Part of a small language model's weights: width 512, 13474 steps.
MLP neurons of a small language model. Each row is named by its layer, matrix (gate and up: input weights; down: output weights) and neuron, and shows model dimensions 272-335. Each number is 50 + 10 x the weight over its row's rms, rounded and kept within 0 to 99. A neuron's up and down rows have the sign that makes its largest values positive.
Before each neuron's rows, "fires on" lists the tokens most often at its 100 highest values on Wikipedia text that the model never trained on; "fires after" lists the tokens most often just before its 100 highest values on Wikipedia text that the model never trained on.

fires on: "\n", " team", " side", " club"
fires after: "\n", " football", " Championship"
L3.gate594:50 47 76 57 47 49 36 53 56 43 49 42 51 36 63 51 53 46 60 42 50 52 47 71 56 53 44 48 52 38 39 61 39 50 42 61 37 49 63 66 41 41 50 50 32 50 64 51 37 38 46 51 45 44 65 53 46 56 62 57 42 56 44 57
L3.up594:51 54 58 40 59 66 65 50 46 58 39 71 61 45 27 57 55 34 55 63 44 69 52 52 54 42 34 43 66 54 42 56 52 36 37 61 58 64 42 55 39 66 54 50 34 55 55 66 43 57 62 38 65 54 38 52 39 58 59 51 63 56 49 54
L3.down594:48 48 40 54 62 51 37 49 47 61 61 53 55 50 64 61 40 41 59 36 59 58 47 35 38 42 57 46 41 48 47 34 40 57 68 46 61 50 48 45 63 35 38 45 64 45 55 55 54 41 49 58 34 53 28 49 57 47 46 80 46 48 34 40

fires on: "-", "\n"
fires after: "\n", "-"
L3.gate1263:46 37 57 29 47 55 65 56 43 51 65 47 48 46 53 45 44 53 41 72 48 47 49 43 52 66 50 31 40 52 47 39 58 49 59 46 43 48 39 49 56 42 30 53 39 54 56 44 55 35 51 41 38 43 56 68 48 60 43 59 54 61 59 57
L3.up1263:50 45 60 80 25 61 53 57 64 49 56 56 46 65 58 53 47 62 39 45 32 53 48 52 59 52 40 55 68 45 35 36 49 66 40 56 43 31 53 51 60 41 40 54 38 51 52 63 60 57 45 51 45 68 47 56 48 43 56 60 52 46 49 45
L3.down1263:40 56 58 58 50 62 69 39 61 55 55 43 50 61 58 58 55 45 62 56 56 55 46 56 57 45 62 44 60 43 66 42 50 77 42 58 35 35 57 48 43 27 61 36 46 55 40 48 54 39 59 49 44 54 51 41 48 57 61 37 73 53 47 31

fires on: "ab", "aw"
fires after: " (L", " Ch", " N", " J"
L3.gate1144:48 47 50 56 43 67 42 48 40 32 42 40 65 35 53 58 39 35 63 57 38 45 64 52 36 49 59 39 45 54 45 76 48 59 67 39 62 54 48 43 35 38 58 44 79 63 46 38 68 40 46 53 52 41 48 49 32 48 34 50 62 43 54 66
L3.up1144:47 63 64 44 57 53 56 30 51 50 49 44 53 59 57 29 42 59 54 45 39 52 62 41 50 54 47 55 38 27 56 48 68 68 47 47 44 50 44 59 46 39 51 53 53 51 57 40 44 55 60 73 61 62 59 32 55 61 41 55 53 56 53 45
L3.down1144:38 49 52 43 35 63 52 40 51 50 56 42 41 73 52 55 53 56 47 52 52 40 37 62 47 48 44 53 54 37 46 42 51 55 51 51 46 32 58 57 42 69 65 36 32 28 45 44 47 39 34 50 45 59 36 49 57 58 48 58 41 61 67 63

fires on: "\n", "-s"
fires after: "\n"
L4.gate407:40 50 57 39 51 62 52 45 54 38 47 33 34 59 41 59 45 62 41 53 44 48 36 50 54 33 48 48 60 34 55 45 54 43 43 60 48 44 58 44 49 66 44 52 65 54 67 73 39 51 27 57 36 62 45 44 48 59 57 43 60 59 83 46
L4.up407:47 50 51 54 59 52 65 61 38 44 39 54 47 42 44 53 56 79 76 61 56 48 28 57 54 57 51 43 54 45 36 61 67 62 55 53 50 51 44 43 54 65 53 38 58 65 31 56 62 57 54 48 54 54 48 40 88 48 34 52 55 44 56 48
L4.down407:53 53 66 55 65 42 44 46 61 43 42 41 50 37 64 50 50 57 54 41 39 51 35 53 63 47 41 28 68 46 31 48 37 46 65 47 51 45 49 53 47 44 56 38 59 35 58 49 50 53 26 61 54 65 39 33 29 48 48 56 46 52 46 46

fires on: "|", " |", " the", "-"
fires after: "\n", " ", " 2", " On"
L4.gate811:66 55 46 71 63 50 48 56 65 62 43 25 49 47 49 33 41 53 63 58 42 31 50 54 39 54 63 37 50 64 45 51 37 53 52 55 15 57 77 59 47 50 45 49 31 50 53 37 42 60 41 40 53 54 45 44 53 58 48 51 55 50 54 52
L4.up811:26 50 44 55 61 57 56 64 44 35 51 49 52 48 45 46 46 62 37 41 49 38 50 48 51 32 50 50 43 49 59 49 55 60 57 54 53 47 55 26 60 63 52 51 54 62 56 43 46 44 34 42 68 47 64 44 67 54 45 51 40 56 64 46
L4.down811:21 61 42 46 53 57 56 52 38 52 50 64 43 40 42 51 50 72 44 49 44 45 48 50 60 44 50 58 43 62 66 46 47 48 52 51 44 49 54 43 51 40 44 26 53 48 69 38 50 51 33 47 83 52 54 49 39 56 63 58 34 47 41 38

fires on: " the"
fires after: " in", "In"
L7.gate444:53 58 64 25 40 46 45 52 45 43 64 58 54 50 55 64 56 54 54 50 54 48 68 54 54 66 56 45 46 53 34 51 32 43 33 45 62 51 52 33 51 42 59 44 47 44 41 49 61 33 56 56 40 47 36 28 39 56 39 37 55 51 43 44
L7.up444:61 62 54 52 37 54 61 65 45 40 44 42 59 40 66 46 65 37 45 35 74 44 61 60 60 68 35 59 42 46 51 43 51 51 39 45 45 53 39 37 38 51 37 47 63 59 55 44 58 65 50 44 50 63 31 35 43 51 51 51 47 61 50 44
L7.down444:54 46 50 46 58 53 63 46 39 53 57 36 61 58 40 35 43 47 50 62 41 46 61 34 33 43 40 51 40 50 54 49 46 40 55 55 53 33 58 58 70 63 80 41 43 37 66 53 45 49 52 52 65 62 46 62 46 49 49 59 45 53 52 43

fires on: " |", "tt", " first", " the"
fires after: " ", " h", " the", " States", " its"
L4.gate22:34 59 54 50 63 58 35 38 34 52 42 51 48 54 48 41 57 28 60 51 40 52 51 40 49 47 58 52 41 60 46 32 56 40 50 74 49 57 50 38 42 50 65 39 32 37 69 57 57 32 44 62 30 37 59 65 44 61 68 51 41 41 54 49
L4.up22:37 39 50 39 49 44 55 68 44 48 50 59 51 39 51 48 51 56 62 60 39 52 53 71 55 56 55 37 56 48 50 47 48 53 40 67 62 62 45 48 45 56 62 27 57 66 52 56 40 43 33 43 58 53 42 62 56 77 41 40 59 44 53 49
L4.down22:50 48 36 57 66 60 51 60 46 54 38 61 60 48 55 42 21 39 51 54 47 38 38 53 33 69 63 39 42 50 36 46 57 57 56 59 54 25 44 56 56 38 65 46 42 49 67 55 52 48 46 51 55 58 68 51 58 53 46 50 54 42 54 49

fires on: "\n", "=="
fires after: "\n", " and"
L4.gate921:39 50 49 46 57 48 47 51 41 45 51 54 59 41 45 44 49 34 66 44 51 46 34 46 36 38 51 54 52 64 49 38 57 48 49 34 47 48 54 56 49 36 42 49 67 40 41 32 43 46 54 56 57 50 48 39 37 54 44 44 49 42 49 37
L4.up921:56 38 37 44 51 45 70 45 60 60 50 58 29 45 41 62 56 75 55 53 66 54 57 39 53 47 49 62 36 32 62 62 56 33 39 53 54 66 37 34 53 63 55 58 52 54 55 54 54 42 48 55 53 54 47 47 54 26 38 50 31 41 57 47
L4.down921:55 48 50 40 51 45 37 43 59 34 71 64 42 37 67 35 50 36 59 46 45 50 46 25 50 41 46 42 71 52 41 48 60 54 48 67 64 50 37 46 48 40 49 66 44 40 39 62 56 51 57 57 35 47 54 62 51 59 46 49 39 56 43 66

fires on: "\n"
fires after: "==", " ==", "==History==", "\n", " career==", "==="
L4.gate438:62 47 52 27 30 38 53 69 65 39 57 52 49 47 53 44 53 43 79 53 74 51 55 45 56 52 56 58 54 69 67 45 49 47 40 66 59 48 43 42 43 41 42 58 74 62 51 38 69 64 49 48 37 45 51 61 52 39 58 50 44 37 36 45
L4.up438:55 59 60 34 58 53 44 64 74 57 63 54 37 46 51 44 47 46 48 57 69 54 48 49 55 62 28 46 38 58 58 56 40 47 54 46 71 36 63 56 53 55 55 38 51 58 46 41 37 53 40 56 59 55 53 58 45 46 64 47 53 44 54 35
L4.down438:46 48 59 57 48 45 34 41 68 42 45 48 53 39 44 41 43 52 56 55 65 42 41 28 54 38 42 40 56 62 49 50 62 50 42 77 55 44 51 59 50 34 43 53 70 57 40 46 55 46 51 50 54 44 68 53 49 49 54 48 48 52 64 49